MLP neurons of a small language model. Each row is named by its layer, matrix (gate and up: input weights) and neuron, and shows model dimensions 112-239. Each number is 200 + 30 x the weight over its row's rms, rounded and kept within 0 to 999. A neuron's up and down rows have the sign that makes its largest values positive.
After each neuron's rows, "fires in" lists the words (lower case) most often at its 100 highest values on Wikipedia text that the model never trained on.

L2.gate338,274,230,227,254,235,217,160,261,254,186,229,180,232,233,201,175,236,197,167,210,212,187,171,212,182,201,196,199,166,244,171,205,244,188,200,179,211,208,192,181,190,172,197,149,152,161,175,127,180,206,181,204,178,191,173,205,167,198,205,202,174,158,216,203,215,210,160,273,166,248,219,188,190,244,234,213,169,164,152,189,129,234,239,243,223,200,195,203,201,209,238,159,211,184,234,223,146,191,191,186,207,211,250,239,236,237,198,205,197,155,210,206,179,173,198,192,221,222,163,221,221,245,200,222,195,193,227,207
L2.up338,235,139,193,105,132,219,216,187,229,266,182,233,143,238,223,244,208,198,244,204,170,191,181,220,197,212,232,217,164,131,188,204,204,196,207,214,172,154,199,201,210,219,143,219,185,182,231,231,203,234,201,230,181,176,207,147,243,261,195,216,180,226,201,241,219,212,196,199,258,228,153,241,171,145,142,215,215,185,200,212,209,223,193,210,193,205,163,200,212,209,159,171,232,188,185,147,169,189,221,207,202,232,225,208,218,153,176,200,195,222,244,223,253,173,198,230,139,172,214,191,238,188,116,191,176,155,197,210
fires in: "is", "began", "studied", "started", "decided", "born"

L9.gate174,211,198,200,222,195,157,150,177,165,203,129,212,239,178,186,169,183,206,198,187,183,250,223,200,210,259,163,148,198,239,217,146,187,237,172,219,229,156,117,209,179,191,203,201,186,199,231,171,241,152,173,157,192,145,236,225,188,217,205,198,163,187,263,206,225,199,225,176,237,217,217,199,166,222,279,193,199,206,160,159,213,199,207,223,171,209,216,210,172,190,159,177,167,232,228,286,220,202,190,210,187,242,176,197,231,191,202,211,224,212,220,202,221,162,228,198,199,205,188,218,216,207,188,213,193,201,170,216
L9.up174,186,181,204,201,222,225,231,206,249,164,199,216,165,175,204,138,218,239,202,179,178,191,206,204,156,175,201,230,216,207,221,221,181,265,205,185,250,166,208,178,211,206,173,247,205,187,226,153,180,215,231,219,178,147,161,276,204,202,242,161,184,239,186,196,161,207,202,256,157,194,189,216,223,132,161,144,222,217,174,231,209,192,210,166,192,218,240,223,210,189,186,201,195,207,155,195,163,260,197,237,209,163,194,242,238,198,203,204,272,237,157,201,204,217,263,165,219,207,202,212,229,215,196,144,199,144,252,160
fires in: "such", "also", "is", "salvator", "well", "were"

L2.gate497,205,192,184,148,237,185,181,199,228,222,234,201,211,220,164,200,231,220,195,172,240,198,231,201,224,233,233,163,209,193,169,204,238,233,160,165,195,198,181,144,231,207,164,196,187,173,219,204,169,182,220,203,271,203,223,133,200,143,189,201,207,233,192,208,175,270,155,211,261,225,152,182,175,226,229,209,173,160,247,131,234,213,199,218,164,244,172,255,190,199,209,182,236,179,208,207,219,202,196,209,217,201,184,182,192,166,154,203,222,160,203,198,172,180,190,223,180,193,117,206,175,202,213,242,194,204,204,212
L2.up497,198,202,171,147,209,228,165,205,217,232,192,213,211,267,194,167,234,217,179,161,208,168,198,211,212,209,246,244,240,196,161,232,211,213,175,160,217,201,180,167,177,218,150,159,139,186,207,218,216,221,254,218,247,210,208,173,227,166,177,207,170,219,222,188,137,240,149,198,272,215,156,168,160,179,206,214,135,193,239,153,268,256,199,211,194,217,157,247,231,210,211,183,214,165,205,211,212,203,217,177,193,224,188,203,161,239,188,225,178,209,233,187,225,147,174,225,178,205,141,146,194,212,207,233,218,264,202,177
fires in: "began", "started", "continued", "completed", "made", "lost"

L2.gate324,226,193,168,209,205,216,210,209,231,187,221,180,237,151,171,198,171,181,170,178,206,178,194,185,240,180,198,218,188,195,203,170,190,166,203,182,223,182,223,193,230,199,155,185,246,231,216,203,189,224,162,211,173,184,158,175,138,263,226,172,183,183,157,198,185,234,229,203,164,185,214,206,209,179,204,166,223,251,173,203,216,163,244,217,199,218,248,125,206,222,231,197,229,186,113,261,154,197,174,169,198,241,248,184,190,129,215,235,215,217,235,161,176,177,173,215,183,169,161,177,221,214,259,178,237,168,177,154
L2.up324,211,153,222,239,251,212,216,246,200,197,242,193,188,190,219,231,214,216,209,209,255,220,159,171,246,207,171,190,200,182,232,205,214,127,181,173,207,209,228,171,182,242,240,179,139,217,247,151,204,247,233,189,206,178,174,237,247,222,216,170,226,215,151,207,176,198,195,262,191,125,253,191,167,172,224,226,197,198,156,216,250,154,235,205,126,223,238,182,202,243,146,208,239,235,219,203,163,223,183,188,152,223,257,211,204,189,207,223,241,251,199,210,207,188,208,249,195,200,129,236,176,186,265,170,214,187,215,201
fires in: "bbc", "nbc", "tv", "television", "espn", "channel"

L2.gate472,238,212,136,168,178,155,213,228,221,197,153,234,210,284,251,200,207,248,196,242,200,232,192,218,200,195,187,159,128,201,193,189,180,203,171,202,220,198,206,223,179,205,170,207,197,201,250,190,229,162,224,232,213,174,205,173,204,189,230,171,209,197,203,156,197,201,168,182,215,214,166,214,170,201,210,204,195,183,162,172,208,169,237,148,236,207,253,197,189,193,235,170,143,175,282,200,193,178,203,226,214,181,273,180,226,237,215,179,210,214,242,205,203,269,209,233,219,182,221,226,216,201,169,215,197,222,226,194
L2.up472,169,214,240,222,153,181,196,240,203,205,209,247,207,141,186,192,185,134,157,184,239,172,206,211,203,163,186,215,183,190,221,212,163,232,242,97,188,225,274,215,174,228,194,176,220,189,201,193,189,185,152,179,175,215,203,160,198,233,259,186,147,180,186,158,146,190,208,254,209,189,200,208,188,170,190,203,200,250,227,226,169,181,221,221,171,210,202,239,198,193,133,253,197,246,200,173,213,203,225,199,199,225,240,213,220,179,221,248,207,167,176,219,222,183,198,189,250,152,210,208,188,206,167,169,171,216,149,212
fires in: "is", "are"

L4.gate366,215,172,196,213,198,191,168,189,213,205,170,207,246,188,213,160,169,158,189,214,283,197,178,225,248,183,153,165,208,181,165,181,209,188,169,155,214,210,267,152,200,190,227,244,216,264,180,184,247,218,171,199,191,168,179,197,184,171,219,223,211,202,198,215,204,209,220,177,207,175,166,177,198,188,179,188,199,219,197,248,197,137,203,198,168,214,221,158,183,197,228,192,228,208,182,195,185,240,188,225,209,165,179,244,171,186,231,229,201,95,216,225,169,231,200,189,242,158,174,240,202,185,141,160,212,208,257,242
L4.up366,215,157,207,131,180,212,190,220,250,259,206,173,170,278,254,192,158,197,182,245,183,162,164,220,252,207,191,224,163,161,197,198,188,193,117,187,180,213,220,200,228,221,210,171,199,234,191,221,177,217,174,218,193,187,174,160,167,228,236,204,255,161,216,240,205,210,198,156,211,151,188,192,232,210,227,192,197,190,225,232,139,183,209,174,209,183,225,185,241,184,217,145,255,199,239,203,217,206,240,191,182,172,212,244,224,243,236,204,171,171,188,239,186,192,211,222,224,195,180,193,199,202,212,176,214,161,182,219
fires in: "to", "team", "abc", "sram"

L4.gate230,177,205,187,234,216,183,221,183,244,197,124,166,257,159,227,193,269,224,227,206,224,188,188,252,228,198,228,189,190,214,157,207,196,177,173,208,212,209,234,150,228,220,205,248,153,227,176,204,199,200,184,205,189,185,258,219,215,193,246,205,224,301,214,160,171,217,198,210,214,198,213,196,185,188,207,211,162,205,220,219,237,183,273,165,168,199,175,148,194,155,185,203,228,184,175,189,177,187,222,216,204,244,253,227,114,213,193,235,221,205,228,211,178,238,192,198,210,208,196,231,216,191,217,208,202,141,163,128
L4.up230,177,225,159,277,231,173,152,238,172,189,198,150,208,213,160,197,194,204,237,225,246,131,211,222,200,249,166,191,222,132,206,229,203,254,197,131,221,225,213,190,200,209,227,250,173,188,217,168,247,206,182,184,159,192,253,190,220,183,223,172,232,240,229,193,247,238,190,186,189,122,246,192,276,164,210,212,201,219,238,221,264,206,187,176,187,227,238,195,186,181,182,177,260,205,155,136,265,203,168,229,216,191,207,196,203,165,224,243,212,158,265,192,178,217,180,257,217,162,185,178,208,225,209,186,165,175,175,198
fires in: "time", "bbc", "television", "season", "channel"

L2.gate333,274,191,201,162,193,195,210,166,281,162,170,177,167,238,240,260,229,178,195,187,193,177,213,206,188,179,195,213,156,121,232,184,197,183,194,207,163,182,187,156,174,187,205,189,252,238,202,166,249,193,222,215,210,221,228,221,246,237,229,200,209,159,232,249,197,198,160,193,214,213,179,210,164,265,192,252,268,150,229,225,170,159,229,173,158,217,197,228,177,214,258,141,190,207,172,233,141,151,248,187,135,202,194,216,182,264,210,185,202,165,235,258,241,215,210,159,162,235,193,159,199,214,187,266,212,218,187,246
L2.up333,283,192,203,184,217,179,150,247,224,192,178,193,129,222,248,196,207,181,190,198,174,129,199,227,195,190,194,206,164,125,205,181,228,176,191,217,169,186,194,166,222,158,215,175,239,182,229,198,216,208,194,199,195,198,191,221,214,250,197,218,255,189,182,238,201,246,171,192,195,220,237,194,225,228,216,244,252,195,178,220,142,164,220,206,166,227,231,233,173,233,258,180,186,206,190,297,126,153,233,151,194,216,209,204,226,190,212,210,180,219,221,234,206,214,164,190,145,202,199,183,203,217,230,266,214,215,200,203
fires in: "was", "is", "source"

L8.gate592,214,207,156,202,167,147,223,186,209,235,157,229,246,259,210,209,247,196,178,165,218,173,170,209,196,175,162,222,243,184,199,226,178,145,213,191,193,182,206,185,159,174,187,220,206,260,163,213,234,232,163,262,214,215,188,153,221,219,167,156,170,186,221,172,163,198,223,192,228,197,209,103,205,226,156,157,162,207,185,156,221,187,254,191,200,220,145,207,202,112,195,142,191,185,206,192,175,157,244,266,218,170,183,175,207,201,193,225,186,177,241,215,209,190,187,231,218,193,212,183,179,197,170,207,162,201,172,164
L8.up592,183,169,225,227,160,236,181,218,196,210,202,232,259,267,241,183,239,184,190,184,163,177,179,190,209,201,192,179,187,196,160,184,197,224,150,134,149,176,213,197,196,185,182,218,246,126,179,172,235,261,218,150,195,202,183,229,212,146,151,164,195,213,194,235,169,183,217,177,177,227,266,176,163,160,141,214,281,269,246,204,162,169,222,225,205,193,154,208,154,179,162,234,199,233,216,217,152,195,237,181,206,218,232,221,178,198,210,193,262,165,219,222,168,228,197,183,208,188,222,233,198,244,153,166,192,207,228,179
fires in: "is", "was", "are", "while", "were", "been"

L4.gate63,175,235,194,250,163,194,248,176,192,282,185,184,227,221,198,221,177,177,192,200,244,166,177,174,173,206,224,188,243,182,158,176,219,203,192,203,168,206,207,237,173,222,225,197,178,211,221,222,210,176,242,228,263,179,180,238,194,233,219,209,192,228,200,202,210,277,209,186,246,187,286,182,195,224,210,166,197,179,194,247,238,203,205,221,239,227,168,215,169,184,223,178,184,213,188,188,183,230,157,190,210,131,152,194,163,163,175,243,257,217,196,186,170,182,134,170,196,197,234,255,172,166,197,208,190,210,230,212
L4.up63,208,213,198,212,135,217,251,168,219,150,177,214,199,211,178,165,203,126,227,186,240,202,216,206,236,163,204,189,170,189,247,213,189,221,193,236,229,220,248,125,170,233,164,227,152,218,211,218,205,149,198,225,198,197,211,210,188,223,194,166,183,194,217,197,167,248,235,177,223,223,252,196,200,240,235,193,175,167,184,212,265,152,177,151,172,233,178,245,198,239,169,219,225,152,260,182,151,192,212,186,216,203,175,190,159,219,235,170,221,222,174,210,206,247,187,173,234,208,195,198,215,198,216,203,174,250,222,233
fires in: "such", "result", "following", "notable", "rather", "also"

L2.gate17,145,200,184,178,201,211,200,186,211,153,210,180,155,251,204,151,214,214,198,152,201,169,250,163,209,199,199,205,226,165,197,164,203,181,204,215,275,182,119,171,281,217,226,184,220,194,219,212,163,177,221,179,216,211,170,197,193,213,204,187,196,198,204,252,198,142,135,188,199,236,222,192,174,196,177,196,191,194,265,150,140,215,210,247,191,214,161,228,224,155,172,163,237,206,226,233,175,214,204,208,183,232,225,211,201,184,195,125,227,215,184,188,176,225,154,225,186,244,161,189,171,255,172,263,220,183,189,217
L2.up17,241,194,229,262,216,236,202,210,194,245,215,221,272,223,209,209,245,172,220,161,245,204,183,190,197,180,164,171,126,184,223,196,201,251,220,219,179,179,242,135,206,195,234,209,184,193,253,197,229,236,184,211,221,205,146,214,173,183,216,231,163,210,258,222,162,167,129,226,142,211,169,238,197,227,211,245,223,200,159,202,185,171,175,201,234,246,229,200,188,235,241,183,176,214,212,175,228,199,180,181,211,222,201,206,205,165,204,188,202,175,246,145,210,174,250,202,235,168,211,157,242,163,211,196,201,178,242,174
fires in: "and", "as", "based", "is"

L8.gate191,194,223,160,196,221,215,188,183,173,160,213,196,171,171,261,125,204,190,210,217,200,213,167,199,179,231,189,173,214,212,232,195,205,186,213,147,155,158,168,209,203,205,234,278,230,195,128,179,223,158,168,184,173,193,222,165,172,198,164,175,213,196,187,192,186,159,214,187,242,249,151,229,270,235,216,169,159,170,179,217,162,240,238,168,236,208,190,193,220,211,188,196,216,238,250,208,161,163,178,172,216,226,182,217,194,219,212,269,260,164,197,214,208,132,173,218,186,177,157,207,131,165,208,229,203,135,193,203
L8.up191,242,151,254,202,204,237,175,233,141,190,193,201,236,202,227,197,225,226,188,195,198,145,231,178,199,193,216,242,165,204,258,249,175,246,220,202,221,175,177,222,168,167,215,204,201,183,180,169,177,208,265,176,201,190,199,188,177,172,273,180,194,217,186,246,169,118,208,226,174,180,156,235,175,204,260,195,158,139,197,167,193,184,207,212,198,233,241,196,195,270,227,190,217,135,201,172,184,201,247,219,204,173,142,196,182,235,180,176,204,165,204,205,182,227,209,190,193,160,228,226,155,168,240,231,197,178,249,164
fires in: "was", "were", "is"